{"intermediate_size": 1024, "attn_scale": 0.156, "bias": "none", "init_std_o": 0.0337, "train_tokens": 321900000}
MLP neurons of a small language model. Each row is named by its layer, matrix (up: input weights; down: output weights) and neuron, and shows model dimensions 0-191. Each number is 128 + 32 x the weight over its row's rms, rounded and kept within 0 to 255. Numbers have three digits each.
After each neuron's rows, "fires on" lists the tokens most often at its 100 highest values on Wikipedia text that the model never trained on.

L4.up579:086106115184131145172189092103069090152147152138131135156037132123165130127122082122134088138084158131073129134117095116121068143140159144169076119138189128122123159100077139096204169131156159125120115136121093132164142153155086136163135145069163096148136152169102121154180052136198093175165114156071095126114155155094097120083106177071114122154107143109159122171135141087128145141103079166106180116089139101114089121099122168111208129144104109187194165154131151168151127174195136085167130118094119059134142173147109129053089139128132124116175141116106140075206166130088172144
L4.down579:105182090155075132157155136131116101164123155169102155100127110077133147163147117137127096079129130142102081107121201113115145113074108128134111141125143183169105127125117133165133177178127123114133086112114113113075105171113145171093116143098108145166112126100182128154152082176084115146100117157121165163126131173148124127101175102178133177093096120102129123106147098105157120127140121171142081198109160157087147121099142184155104155153118163180114108122123097166154166188131090065142137141121059140097201110124100111127130052180150172173125086114114134164078041012113102121
fires on: "N", "P", "W", "R", "H", "A"

L2.up738:143148132132149108147114112178130173140122097093093103062172121067149094092126121230127086102164128131140094153144099159204107155122180086164108147169036069191146185131040110059122136142157140111159133154121138151146140117108088102153129163096093107143108178172165099158093141132090129170083094088124160078097140149173096076126135074182119167118109116124076083122121143127135175184113099068147100165113163140165115128090069135161174191099145092115148142114128140139105138139132104165160072128170115113145116166076138144105085080172095112131179076146132123117163137112152114114
L2.down738:152126102121138108183147169109123065117165103138185125118146177110162148063131117154120094173080120127146165102127095193148133152143081180115192169131152132063119110124140136129116116172150101140091145175147040154205155145131128146120082135102137171122108154169085189093133128119127200090189112117160152200148163105115150164091104138144120134133140071066145107096175148102122145137128135142187087147157131134101165113125111083138114079151151095105127181140091081104141095084171103128086099184082106142132104099181144113101047131082114178156118124119088178085113106135133089105
fires on: " ex", "x", " of", " (19"

L4.up670:135117099121115083102117092124120117114118101082182193128128187096174145155169109080169158152123087127074074106143121117114107132153125118094134101149117074130088073131079156105159124114123148156173082132120130143146160102113133152141149077148134106113166194108170108089097123092157157153115123127138104137186109131094124069130157121157132118105165139122152108162100101120143082139143145104184178107131169111169114073082121114125140165110097113099094114198146079145193123153137142102097144141114108138125121128085150076159159127137158111157104168115147123091129133107089209128
L4.down670:197140119179068122118139047114139068184114165153149122138187108084116084113082134109166049115121170083110127148105170156189139107109174108112155067168150209131067100117170187130095150118098114141119155152173101168089125119139107103118104127112098148140086153144137127138115136131068124120099076138122137133177099110121084112131157137106140150140141141095126147143171152162128129162165107165143116101073116149182092102167085086095110111194147112110189157100165157113152106147144132104146040176144143126072129070141095119178134150130122110118143131167168098148178165101136106122
fires on: "en", ":", "e", "y", ".", "al"

L4.up652:123131125180189136143159051112066178138169156104043160191129074189135163105136103105100178141122160146118108161113107131095086168110093162142133177146146150129081140145126113132135143149115142148111087149120135169082094156126125142163167087153101108118064100170121088131077132099149137176153090149169152135109180160147165104106159082086152137112145126168142140073073097168130117061137185124042110114087196136198108099181165125144142159106112154186125081098091139091125080133155132148114101143144122096126138143137098046202106157117146159078121110147152106186142138122118133187
L4.down652:107099107081121094111080154131102112122144131081090179113103117148094142159170169148114190129099034099108192081114111170139109117171072140180134074129167110090142161073175159136133196102142112117132147116068134151110153130110168124139058087166077093160136103150168124082159137159109169068148158130091102134127164141162080102106089130107181110131138169123167101116123127135128160082115115065101195110114120124117157096168124117179107140102122105218177167149067130115113116126152137110137160164115135129100074157196101109158137106166180117155137112168153135113118122141148150121
fires on: " as", " that", "at", "ing", "art", "y"

L5.up91:140088191125109141114117129075092092189141129123060094181137139136133176134134135142118177143126154215097123204135162112063133089097096097157106066132157075145101161137127117123146094202075155136092119098170126120155132115139135105134096097144118114124141083153105081132077139188120100090103093093140118171171153091112135103114108116110153136162114139104125124154094123130146119133219123087135172143146151125098148096139132130153102141061163167133183103101168060096155119152134053140212081098144175144062083144120124101133066133093085098168197156137119088099199137127123131110
L5.down91:136124151167133132149140097130069091139114169163116125108114150122160089122114096128124130110151087088151132144124186130103157130117120152076107097118129162114111165117183124138087121148157141149087122136117177096117118097177120079084119139124123047104119038112039163096102157158165080138137161179079165141136162075090137147129118110170149163130148144083158146125172134114126102112197088109119070087162114131096135090110129127101112172139178160058095166156112133131182138074154108116114106126141109136092129187097106156110149109177159177057098207073167052097169150076182161128
fires on: "un", " m", "um", "erm", "em"

L7.up272:152122153131217084126164196068150088132126121114154113135105218074139047146127088122150091144128081144158109208103101146160101133144129133144150153107120132152120057114152065148123082135147131167182094134171106099195208073163158112117134086148108137100155145084071132150130173097130075114110118184133129114117128094135087132162186150140115169163097097142114066152137106109153150118170178113122174180122119124104198176090108069118126119095132134132159115136132144159108112195130125136139122100114152117141127145106098132136100092117159076125222075103133172138134181149116076107
L7.down272:150141107083123145083113122150157139110113099205103127121132172129110116075123148098097179104153162093147117112176147079119115083110101128109091124096108098125166117129089088116203096159141137122190140062092192072124125130116125139174102134170133134122145113136110095126147118113133110102105090112099138104116131119106134178097079130101126110077162098151100192086168075144158162163187129133117112058166088125163118116139163140152107094097185098140111164061105203130134151152184129092135136143119138144146124200108143123144173096165110082113146154132126097092106116101147099133
fires on: " T", " N", " B", " K", " L", " F"

L4.up218:162094118103156151067116094054089097171069127108122185123151132129094121119108126168141125092106142170118166107121104083122141173161103024114142101153122172125132093108137187139093050142125123098127133131165072164154142117136199133139134110143179128107127121160076130138116060180134084167144085099130082125160132152113075131109103115143103132144162169184160165082104108085123106134119106123151091143111154124130171101101126108132129120066092170089149113146150137156041227137158195080083098113115140043111154089133175108158150166087125077133172074102130142163122171155133138086
L4.down218:088118136161100085171132214116134084144119144117071085136179196119123147144100112119057087104108091107183161191114107116128107139080109121152051160129147153127050164120100126160146122175096100139120149131157104159169111091119178093127134174105159163144149121093081100100159144097088120146092132140101155130131164156137091218131117126165098073125165155196168098111143132115081101127118171109126108175226169180150127154112130083114082114132093110154125127163137149087115118122093116141094149091178163172124155140149111106095106158136101143125082166146159106114075106141081152098
fires on: "e", "re", "le", "n", "ity", " des"

L4.up724:131151133188101146085133125147133124151190111128139151112110138095147096142149071166098106096120105183093146104149117116102081158090106136085112091108131109125160124073135135130140157185080165107088084226081054093150125088107148170111080147156142102146114148153105142165142136124215134166126082129111108135121137131145076141122056106107112082115102187155139086156172139109131157153116105149095168176171129068082189126167111158105148130131151176125152133089167113146148099146137043119158064150111185149179149151160123104141167066088167094122115106127160192164109126098141133114
L4.down724:091117107166049109159128152108160133105104105168116136131114140199143154116123099215120104143129095194095130095174150175100122089182161042168127148124153163134126150092147135100136109112146133093155177125101104098163084122073121082119078128103080141083102102083169144085122084128159165107206130101129144126105175120147190140059067149136154133129133145117135144087138110105133113174119118209171127147164131097096135147123175074236094163131150130144090107133147152129111122150125139168144125143149131127137179124180096139133145147122131179155110123089098105158122117148117178104
fires on: "N", "ot", "\n", "P", "n"

L2.up787:169174107165108096100089130140125103156123058067183138103073129174156116108097117047114122137127143065208087164206133120125054131109141117124142134143165112119062103150164140130106126120112200056125158139151088079163131086098139101148101107140077124150142184135105146124144150174159167137115131134110065133138086123078119089104118162061153134142138131114070117137070096144151123188112086131156138130095150186086178101124081144182120120139118112165136145107102117132124155146171131115144201131117115138110117143137116141138137175175175131123140126120139157152087176101086097167
L2.down787:186149117139152105200146156160116128165151120095125174176088142155093119096104176114140160130172117101092120168072151137107147097102111164091144149147113155083120120142192094141122125062187159134149158156105120101077139133043138114156158165064097124091088126184082128121185137123118090138085113082108145104130056161137126106140134108110142171132107091197177154104106115120143126089129118042137168071124113129133133115126087128122095122103096115127123104116091105157075153060183128156052122114103074066133157104134164155102117147155152119139146190130122107124152169140107145104
fires on: "i", "um", "t", "us", "is", "a"

L5.up175:113097172136153162142129104082179160113105131158112149081122139136134122188110085112134083240125123060124184183093073131117107168124134094171150109108146142148095103089166071132140134115173132085106110113121187155121078088133126095178124176134106143138134126139195137106110157164083113163103184172155110044131129151121105164123137165093110098166122101102128125126070122171114133140055168132104153118177063067079070182126092108109022126096098137120139126130099129179085092168183136102114192135135118136155105118125072142179173139143143112151093160122156088092135131115170059133
L5.down175:124146116153111143136107109118143109114085150143153159128125137092156114114162130128146098175160176097128127101109059095107131111104169113136166098137147083197125089122099127107102115124163106124134125123144136110141159067184015240101128120152067101100152166120136129127159095112145121174158131134101146188089109132140181095086149127119107159102081155128167196141078086094115156096113168095125127112137145082130139147180141201182116150140150148150120121097152137120159091082095154107172049133121160109099097121132126090134099195139141088072153118142111138105072207103160110077
fires on: "he", "h", " wh", "ch", "it"

L5.up155:128109135126165157104092119132119132124093141135195131122126130145089135171148189116108079148102102110146168138059083142157120133151144096158138127042134136122106066156124111146127145142053134147161154131130100081157103096193081158046147146106111160077120159152158118126126139095067102119149203117132126126123088132153147119125182094119139109145147057130153136134083123190132136144068089048090145156122144100070127149078049082132118148131122175155165136149133117132117145090173117179161110153113147098202097160118121116196129196173100094155116173126166099076081151105154091111
L5.down155:074146122161131140098149100117074122159105125100084060182144064180136149061127108125094109123129075167140209140071076087140105134142145127097111080155142129100134098130070152147113095089089118117128102137171111175130048141122162104185138084088106092180140163096192119162095181158150159163136118160099123145150138150144164156145119164134110184103147149135088162137104140153144159089101149150150177130156102117103115157143038128123119112170244132119148141107158091085131128127156129146123192065073048124149117096122113147143119165153113143136190123141102091172119124101087087121
fires on: "h", "ag", "p", "he", "ec", "f"

L5.up392:106141123159136123057138150119146123183099122133127114119159151179040075122130113120075077102102181106181132114097108113124124113134124092167132086062132150154143179159121139088114141098147133100080117132202132159211136129107153079129080138165142098127093106115155155152158128110077120165173089121141129167131107079111118160103111108058109110121154172092127115118119130149120061117116121129125171170149144139133157126144161082105098138164071136143159172120093124152089122150157067083157043099111107113150147103063124084157159120103091166154146111172127152123144209176108154159
L5.down392:107157128134128116110127102176143105136119156095100107139172111118122169142117095107187136190109110126189141099117129090079156182154091113133058164207067132112097106179095138159130079100118144120063133133107122159086137098089112090087157130100157112166092154130038117146135096128078147155118146094124151102136082133077153137095165095138130128109100109142137114149120113158096147182095103182145055155201135153108138203112151144069158057101105183108109121158130144135152152120134098116098192123145162134125143124177083147137118146111175091162106139111240184136117066119127138112
fires on: "h", "ay", "le", "ot", "n"

L2.up895:093100161079154101137124125124123085108068153075073144127111160101175177058152141127063102165099177098128142110117168121159123168185073133150108122130152134150171087126156138133113152103127129119033160131156110146097105133109149128149138153118117123133204145151099132163150086074149130158144131101146141108100155131074127243109108099116151129133123172092154070092122073097109132088120098110131137144141116224097080109106095133146103136131095100163150104137127176114114069114151147093131076141160140153223127118112069121147122112119161125157095148143068177118090101141123146111
L2.down895:170105091121111100132097145129127173030139165138111140123154136156143136143131162109139163126124157090143134160123090146163132174207101094071129181171154135119139115154142122083139151103083131063029110138186054126137115126106093177126207130066147083165152129094160111122139114117092112156088122110090113058108147191185121091137109136067130138124106133140117096166099048155150137122106170128136116172145100128137158108093077154122168183081143133125115132131100156107143153122102139139097106105147110085138203115149172085115128141077064221150093084145123143139146117091120127166
fires on: " le", " pre", " fl", " inter", " two", "ter"

L2.up483:066100061134129087117190130178092139144126112153119110105141085097083134152138173150130099104100161155105149086091156141179103169165159123152138171134092122156144148124107112110143093178137132154132109131130195166096124103116112080158162146141115142091125126099102204147149131110157120125080073171113139099129100105101113144072036096118101117138086105162105111109119220068145120132112097139179151146116132163168122189147117113163135098140065150098186152157126201169140104073114123103069121139058115160182143137136167162148156097167140128069104138127168151117107073151176129174
L2.down483:129164137101130150066130161137102119140132134168146121115109184126073157125155089141091113154055099109094073114162109066104148132132152148133157164150075124135119173098194121210140117116150054167085085115090137131159115086079121151139170146044176149085116096126059154158122137105150121143126065129144098127094109147194148189074149157126092155178136100111111131154108192121171109223109122155100132164108098133112121156133121129142119124122143123109129164130106119129156103075112080133116178117093127098167180127168136113097137074153095098206142118124121083085163130090169137166
fires on: "ard", " was", " one", " is", " ="

L4.up893:122096121153090178117187121145100098155120148087115141141115134101179154121118103117115110122081077154129091139118154142125085104167153143113108189141141133153080145132120155118157096143171169101118100111140141105075114189071176117079067126136128100094125079130120116178143108083134089203104143118117144105154111055098103103183061126166089133110073194181108157105151143144119154130148125080200131118086144117186114106117164166156182084124152175081105166116172108189099127081114078171084150213145172080136110129139108140134161104083080132111113140151066106179114155141134119157
L4.down893:185161093134149112136053135150176127099125067145099131131099216137165151110036089097104128078138108187185133133153124104105147109143112130127144093095115091164088117133175183104131137194090166130105148102127112081111160136135175145138107114130122146198138130074179162159118116128161096102113178060061134158097177122093129149124179114164122160166114158115163131113087126123101127200168090137119152142121089068109109084129133107090170106133160136052098142123118123145162158089129114175128134173114160116140129165112144100133143134094155135140206103120129111130159136101131145152
fires on: "y", "in", "om", "ut"

L2.up299:061218123169146112200100149159080146137109169124116172090109113155151170180144096143149107106080140108149048126136187116114106141138161126096156173171116098130106115111134135106159143201139126167151118115085138084099124125107112158100151106146163120099089110145071102156117127102131136079052111121103148113132116169063147174117075100089153120130167173152094148091177172075104070186119108091105121132128123165111152209117096141149140158106154102087164179126091103101120111100159116127011113104175103129098146145123162114193115132136145133138120144145184145178147152144131167130
L2.down299:095177072180236106168052164135148136102056152109153127116122131148160168130106092153113109141136072134142104117148138139167112123125149138102126138109156108129112125120132114176115089147130106136099110095174113112102167131139086063133141210118155141139102089162054098169101114132115119103147102070092112104133151093144143090078127165168072151155180101143109177139125158130191075191123146112096125107112150161103117136134143128143098134146152105110120141099176097133142111133148113147070134126108107193079137129140121075128147106170188111110146119119182120148154142140161107124
fires on: " sub", " =", " Sp", " is"

L5.up721:130120147131125083118107125169118079120107135107139088177148149150135149186170083106199146131125124184189169119161111092121135087141076130072102135090150111116109138140095133142156155066170184097101123117149095103139120098176135099116113060141117120117138132098120097139054146119159158156139109132122154132168140081064096113113168116147120048109139121162125126130126098055137135163141118121120168117181097169093163128101145147119082159113101109116119144152166115140157150130090152160147119171113126161153125079082117078212149167097117109165148201090132105124101099128106129114
L5.down721:141145109177107116195091142125157150104122117186221116063188133150077098182091160097082151104153162131121154155158123156124097133094141181162133125121113118134158142122091089126140135079150185090174133137109120108112118088063112155152138174099119141133108154116114135094142135102108096077123146130161162105138106124174135104174143149135114120138161075120138115126188072211131156149126130143142193156119163110097136110126193121104115099086137188109092135135103082144150094135121090139100125098166164142150033060129054106120152158144125071154094119123104063098136127144124085137
fires on: "en", "an", "y", "m"

L4.up455:144183127127127115120125109111151156093143169114123131139091142155135127167133183090151117056119109100113088136122119072135125121167124130125174151110119142185073146171101069144107191144217152142175115103178066140100118142088150121116158131109160126189068142132075057170129146089127105185122108118140161098127102071191167101062089112115164091107105137071199154100128114167113076104152131124128124157086136115181049108082121073099188144086078076161130063151124092199093131116097118128137155113108194104099104124146117112195142137095107126105098102126085155112142069137144173174
L4.down455:158148121139131102115142168141122138174199087175055089121146164136135161155120134130143134141137078166096144161124142103130166118147147092108116071133140133184158162135125123060152146071075139140188167130098127102078166088179122084130159147110120092171131085150128067095098193191133072171161150122152125127164133139128139062134045141138148115125141120071184074113100135115121110120110156182156155092131091101096068125135178111178147151095157156158145152095110125135096186129132097141159116096115195137105166113176152096190130135133099096147124168138112130085137079165160091074
fires on: "ang", "un", "ing", "art", "g"

L4.up60:180086149134144112107118131086151088171129098196152132104086136092139108067146191175093117077090103161158198096094163075142160090090163092167164092091152120086089183169071148103111173168110088135114126144170109097128154112104092103151074145124141204121087118200083169095089125135080103152134182142123153096148091078114130106108121112113175117171147125064107135094072124106087136177186161118125150080062147104146123130098149200091137155144125111142138144112114136149128118157117104091128147121139142185158113138181187150114141139166143059159120083089124150107146079165109119105
L4.down60:123067160102129113122121081106161201078138135069135177129131091092096155117115134046171141118079127087100131081070074132093097127157142121157175146151138129104136115129100105164144109123072129174106084111122109137139194109123112207067155167159167162171102097149165107086095135139124148186100157140122116087146145117067200140179105120146173152146153162153112079157127106117133137227088174154151082099095144104185125103120141107179115123134081156128109129127176155126129148135111097153142201159137173091163163084093120201138101118097114129145096120139126175153102112141145123140
fires on: "4", "ear", "os", " 4", "ar", "og"

L4.up491:149131146175108146143119138133151147156132113190082124143143106164101118131158177078080154113131133118154105090101088125135095152140125130168098070105126160067132126171103140076123148136097079139125107123115137191137104122155122112119068164147128110117157096135070123108074114130122134191139173121138133146117103182161170183107153180115178130135186114073133186132134081066148155198113129042098133053115120097147141088086130081088124133113129142159092134110131105072162130159172115116147086098109008139148101194180158096152110170133125071133108154148163127094106155093127102171
L4.down491:174190093079201114119127200104138072130168107161180105128117121138097188073188110169126185140025135131098123104122143151211131137157159098144150184127110133172157135082143063087152147144101126080103112154108116172102127073141161146160159191105127120123089133095158119077134161068105116142040133159135153162124155015159151124136164091083141148086131183158153137120119128160088124131143126143144104138135103125155088165120125135101093070086125129080113129126136180105077156125144167119137165123070175141152125137096126146117116088096141082112133085167110140097192174128087114113
fires on: "h", " |", ":", "le", "he", "l"

L2.up188:212168085108206147091088152073103133065151096091165077148099119134125155132147112109101128147154130127171140174140088108114061114149223087080123086138121183132045134168182135168115147136145122135125153117102141104150133091162141123152091115110106106093113159186053142185170059149150163129153160154123120140189122066161181154137154126120134129141128130108080115121115113147208093154158124174110135151148093164095138148117086109114130126177101144160129167153077119117152105132153102109086160141101170097044145099123101159076098125112128145098122142085124124111087142085111130128
L2.down188:135132117159098150126102126133196128091097091142202138095132149100123134112162136128133125101143097116190142098129162167155085188163044120144196108125146088113128129141182122135148043139174089141147185085119147113200163148127180047178088103126084124153077143110129143176124147147083152128157132204093166090149073084132088118099101119127129133141122112129166099139121114109082122109085119197131119107149086160114160094130101177171150109152068094127073133113085178097168146127121116140121180068092110149108129087106117161091145176154160124101156139118155092141139124169148114112
fires on: "i", "us", " re", "id", "a"

L5.up106:105152121111185121105129116107094135080094135139120132122140138192119082075162096117129137152112136123118141138117147100169122081155123070148122139147116125143028118153095129123129149161121123110143130095201109081127139072139137134133121112156149140134112153069229132167121142184132075182086145176143069130121126124108122110114034124138027103132114128133114112111147124128153138215122098159127091137175110134184127109144157125096113133149123143169163134128051135139164120087113125156113089117112106180129132140156103100188079142155100120124120134138133118173163116129111150091
L5.down106:076110108151150165120137143181115091167131147104162079147109128076107134119093169177102121163109132105173151125106174108157202153125157118142099134160114094135134189120068160144139173097109052068139101149146117118150100146119183090099065128174115123144103119096146173143138086127173163135139100107146113114135102174132117138163165109130183136109136199131136115101132134101130142177089177070122130061197111135105131163128097147143079116106131158126146087101156072116102073158096155072156162169109191154156089116073163108112138134092127045069125098088084120143111094170122175112
fires on: "st", "ose", "ge", "le", "ary"

L4.up206:124125143111167156170082191093128144148116080065150118133110172130157068092096120142109117159136147165073097129111146123111205095111103126085098122139121107170102150158122186055124140131092169148102148121123129143140107165111115142130124171128185132135118110174162108163105135122140151181133171101116111109104101164104143075111171125115158097118145154118147149103113175130174171142146127090118112107129206095153150093146158079161192168091070122166099127090123152143133106190085087122104154114098165122146152133082172122094096142056096108184094077087081126114192214137205108094
L4.down206:117081154165129138101117129129132121137160140085124154106139080118086136166152142117143149173073099125165158102091172089121165133139115094187113128073170089091167168113131115097101147093123176153072140169148083181178122145161086136080128108079116165145053119113109191122109126180121130162068098219090088122148086159055149058144141148137064096142130136130143214134160125090085089162104110169155107134174154148065193114121148113123134104129110189141154081138132143125169126138167158171119132175138163180096142202104133199062079135136197092117130056092158139101123115168113098178
fires on: "ch", "st", "es", "ly", "s", "ing"

L2.up1002:127115151148186144118068096138206099116155100095148149124087158171154125171122157114142155090084143121172146148171154074120096164113145144090141158114184160107116179176133093147131074169160154094153162082079146188201142096112106090172168107111137205153120120117129152126135117104142139146105121137150160108172098116108079131028138129088135103124101106106067100168148116174153081077090116187065169081106159113091141102098062061107060075112118084155090125124124138187145108153168139130122104131156105163100100110048146099151150129093138085122153162135107169105134164103100116131
L2.down1002:164084087128155186080120192109085102105126143173110121153090121149142177099109170116124169157089144132124111189143125069114177150083106101070090119110136116110149090131144135156093156122071139133234137189150126132175176084081156122097182150147149091156092137176153184118120105119156164087164130130137163152143108203123169127078126113135124172150138138130100084122134127137132085128114105103083132107165150124090097105133137131122133110112112128164148185147103102097074146112166152090191095119168169083136148117115167182139105123129041100090102094137101056103146126145109189101
fires on: "c", " B", "us", "===", "ia", " spec"

L2.up553:140061124141146093088106188171132102135031140122110155143129139130114179163128098148138113096167130063141169131147116157112082130124114125158144108128174146128063128115140210120128110202099122154134114121115148124081116152167083053110115133167120201124108133121079097167127122133109111155115074099125090129165105096114167071122133159162137168055136094107054075156130160142149183092150092142149112101120128146120111182150081147074179134154122116178140119152111122171138130145082151159159081133151140117139110101140061133101178106106068129141140167164134105102087136152139194190
L2.down553:096125128209123101068147106111169139121197167129094090084144183126096079114161156132158111137086049143158145171159063104085147063080142119159140127109121144092178140121133119189160093119123124130107134095081118105170146085108118065135132123092124133113073098123129168098120133152086136148111172094136130140085117174166092107116125160143121122178097181124154120146130142126189114124120137169129152142151121135110149073114123138108118159137086142163107067133127073141140149153194142151068155143102106141064135147095175055165129105148129182201109130129071135147114130117044079188
fires on: ",", " is", "e,", "ect", " as"

L7.up533:109109098067146107158133097169121141159082147144154134124142159164135069114126080167067147107167057148100073150118090143156144145112116103116160098161140113144118114157131080160111123107148180108145095075142164073120148075127089157058113111159075147132150124152066111170100183128189154101109089173138114143117135138133096122112121138119130155150059139206113097183076168151124099133134165105133101079098155143089121167119150086157171104101113144141117148137096158132122154179144174130092147184151105146144120115159108130161202076142091092104118107156122099169107155125115150122
L7.down533:076108135122097058165157166217162172124134165113120129167130131141118109117179131069145156111086093090135117194140132099146075123173100107152171113113076146063093121169102189096127064089099105102150135167167127091115137141142098123091075144100105130156182154128101144127146156113115100118070105113116131162066124098089136167138146105130073112106159088090100157140136092098116113121111137097177117164107120101166121105147144106181091110150171117097127115122162165216086149118128144154192118154127110106150121132112109155117147114119133223088171107171104130100098112124170090073
fires on: " F", "f", " In", "3", " N", " G"

L2.up669:095146123157146149133073123149157076128145075084133138141108116162146108197156111145119153133141141117191208189175127127136080123125158113085154112151163193150071141155162149161168142197135196147154134139118136123148080093113148086153119078160084140141170137162103118128092072123142150121214142134077169090172098107131195084127127122074169079142100092110125069109117062099122103119177151139064163145153133172122118089112091144163093094180130128133124137172151177120187093141094127130112168064148170118065142154092092161084105149099084132125100123134174136145139065113118170096
L2.down669:168110155149115082131134143090178148088073135146086057105132168123137094108116093162089142128149126143190106085080152121177087126165135092117168183137143047113188104178122115136163139160171117122107156102119169161131095108135105101117105145137141107114126090164161142159088106071175168076128150176106119148156120169097135135123172139146215126156117092173115151139131068102113146203125135135077147059118108065093122090124071226087107113079102183100080186174132122097160086119083123075137132168130144147132144139102146130108146079091127099180091104126142155103072119153102103147
fires on: " gen", " pe", " Pl", ":", "c", " spec"

L2.up474:085074141131160122157125086195080170073118146136118160103155173112151094173139055104109137139127120176103113099083106112133137176128146087140128165109128157154155193140057110162108160148087132168123076129125119136116158111129078055202223157150099085133108145140122122149139085119093077117113096169128163078175113087087097153140158080131108115169100103132038112120121155108091098115063127091130135176115132138168138141129071068095176171135115108171138135116119204081140096135112085192112152109149134137156110119168134170134130131122108148078116056118152137181115073173164073162
L2.down474:072125115143158168138136093120194100090088143155135165079125116129120078141158102151086134096105156150107124151075130190091142170131122151103114103120133137152128150111113158095074079138093133140096148183151152163130146093125118130164132120064118092137129145121132150172117106153148139150124133142142123196160130076136133109181102204117083139163070069148070114155070092059124102142131092124143141192153116150155124084110102164163104173072084128123144193193112203113174112178123069149145192105117140150109136107132055176113126079175093126142149096130147134095087134076136089138
fires on: "ond", " one", " =", "ne", " an"

L5.up783:073108097119141156143134155119083158246098082056081114118116117111105146110137116169102135125122110149086123136139139105084116136103113090143120107047117122088137109131139158123171197130132091206082112089160143186142137145155063113116099183118083146089114125130073146101118115180114160173073167140138126137132168099093102057138109157140174163122122133093129168113131096069115148141161098144144150087091100113200119209142160106156105110142132114149166137172120123145148190126109070173109145131096194121188148130145097124128195194095149092069113157141115197084104128108124149159
L5.down783:134108145132139087153215152110143145046078135116125131064146111151150102113166211182143113130143085096112121141122104157084173072152092110108080154132110135148112142145142099149149114097067123136142104119098130149143179140076098127114196122121144146117107181136102068122146138190089136164137098141076136111126119113162094134151062098120147130201132119154144169127114168102099152191101144144129125129162192150099105134136127161110132137163148087150078169092095148134140127121101094077084191114096175133062160136094158188115186128170105120140148081109131220132070147146155154149
fires on: "et", "ail", "ad", "est", "ens", "orth"

L5.up812:163156135139122140106166165136114120217119115132080120152113126105107076065117196086134097199095234117167131125124147112114101186105155128167123109096136139127170153142083106074132186136074089152099131123124161115171130082103142123160089225137060140180134135057106130154131128117126136148166113089123145118171165139132146124162073136086161139130068175072146093134136115175074156145176152164160149058106128132120104109158152129106102182162135108160151126114144072154107112118131094103133128109124162103122133115146076192126135102126182113165154125169159176127131128128147173134
L5.down812:139156130100161094136115144116119098086118122146118159146132159154139176188118155084068123162061152059116115096121131145083153097098111183134196100138076140081131134149177143100144094129102158151153085086141106153107125121103065146129119127087167140238122067115170108088133171174157123109116129125108131133140090126150158121127152110145153158062098152156169124062079151151110109100070123192152115066107068116128109136110082193096107098113127157101128147157121185084113115099106103110086124095075157087149175161181133094166119126156085128112123162097106155160104073142153110143
fires on: "ar", "et"

L7.up43:134135079198157066203115123147184068145149099104104161153146057118116132154071150125100126101106143068176153125092150124117138174101127129109135153103136125083140102081073128119139106124150173165120157125084099124198121123115206147109113090041125086143140108137107037147108113115100133138128121098162092128166181128119101146147126138134166143105148146104125120177162126106064121183145214096107105100154128090112088171076137125121088089154126108107102110116130134161088131161126081153092085148145156119110095140111085132132138194134112102117117122135200086158135093150122113088
L7.down43:138141118145110140107146068156120158139103114130153123139125151161148109140066165100124148135042101167107152144174116139128134130147133127151136064134098160161120163097116160148054116119112096094197116172121191079177112154085151158098114119201135117111102098101112085105127073107169083174140118125120134074128107125142146081103133134183130152108104111093170109160152146129101090120102081172175215122128187076136086204110147130202126116086079153115105080111083152127098106146174170165134194153149122094094097188111143155087061106142196098099086113124143131116134128116133092171
fires on: " K", " 198", " y", "k", " k", "8"

L2.up193:110132143167140114133136122135147176164101107157152144118061176137111175125146179099130128139136136091144117143083082190128103152097098153138082102129128134123136115124095181160157144176086148159116094114145125122099138094072131111048125094124112153113120143139133070168166147112091139118133124069164144095167116128119084098109125157176175170169110064180101060062147096113100074111141164183131124150104068114097115140145086145112160181106133125117140145106095095207137091180162159164104154110103163119143203137125127169148132085155067120106157096161126133122153109126127172171
L2.down193:164090101108134099090089112123212087084165092120153089160130074098133099113149156124082115173111077201192151112102120144155137101124127089127191158130164143074200114134172094103175098121108141150175099120157093183125149138107099117179183116085113073089166158072064179135138136113144165158118132129173116156125161158144142123141166120165101133109135143129121159153088100130131109154113163133101113152194130074137105093127085150112166155146146147152105097149112119129145160123097096184121112130130070179136108132111122111146083085089079234165124109094102162123121150120081115113
fires on: ",", " by", "="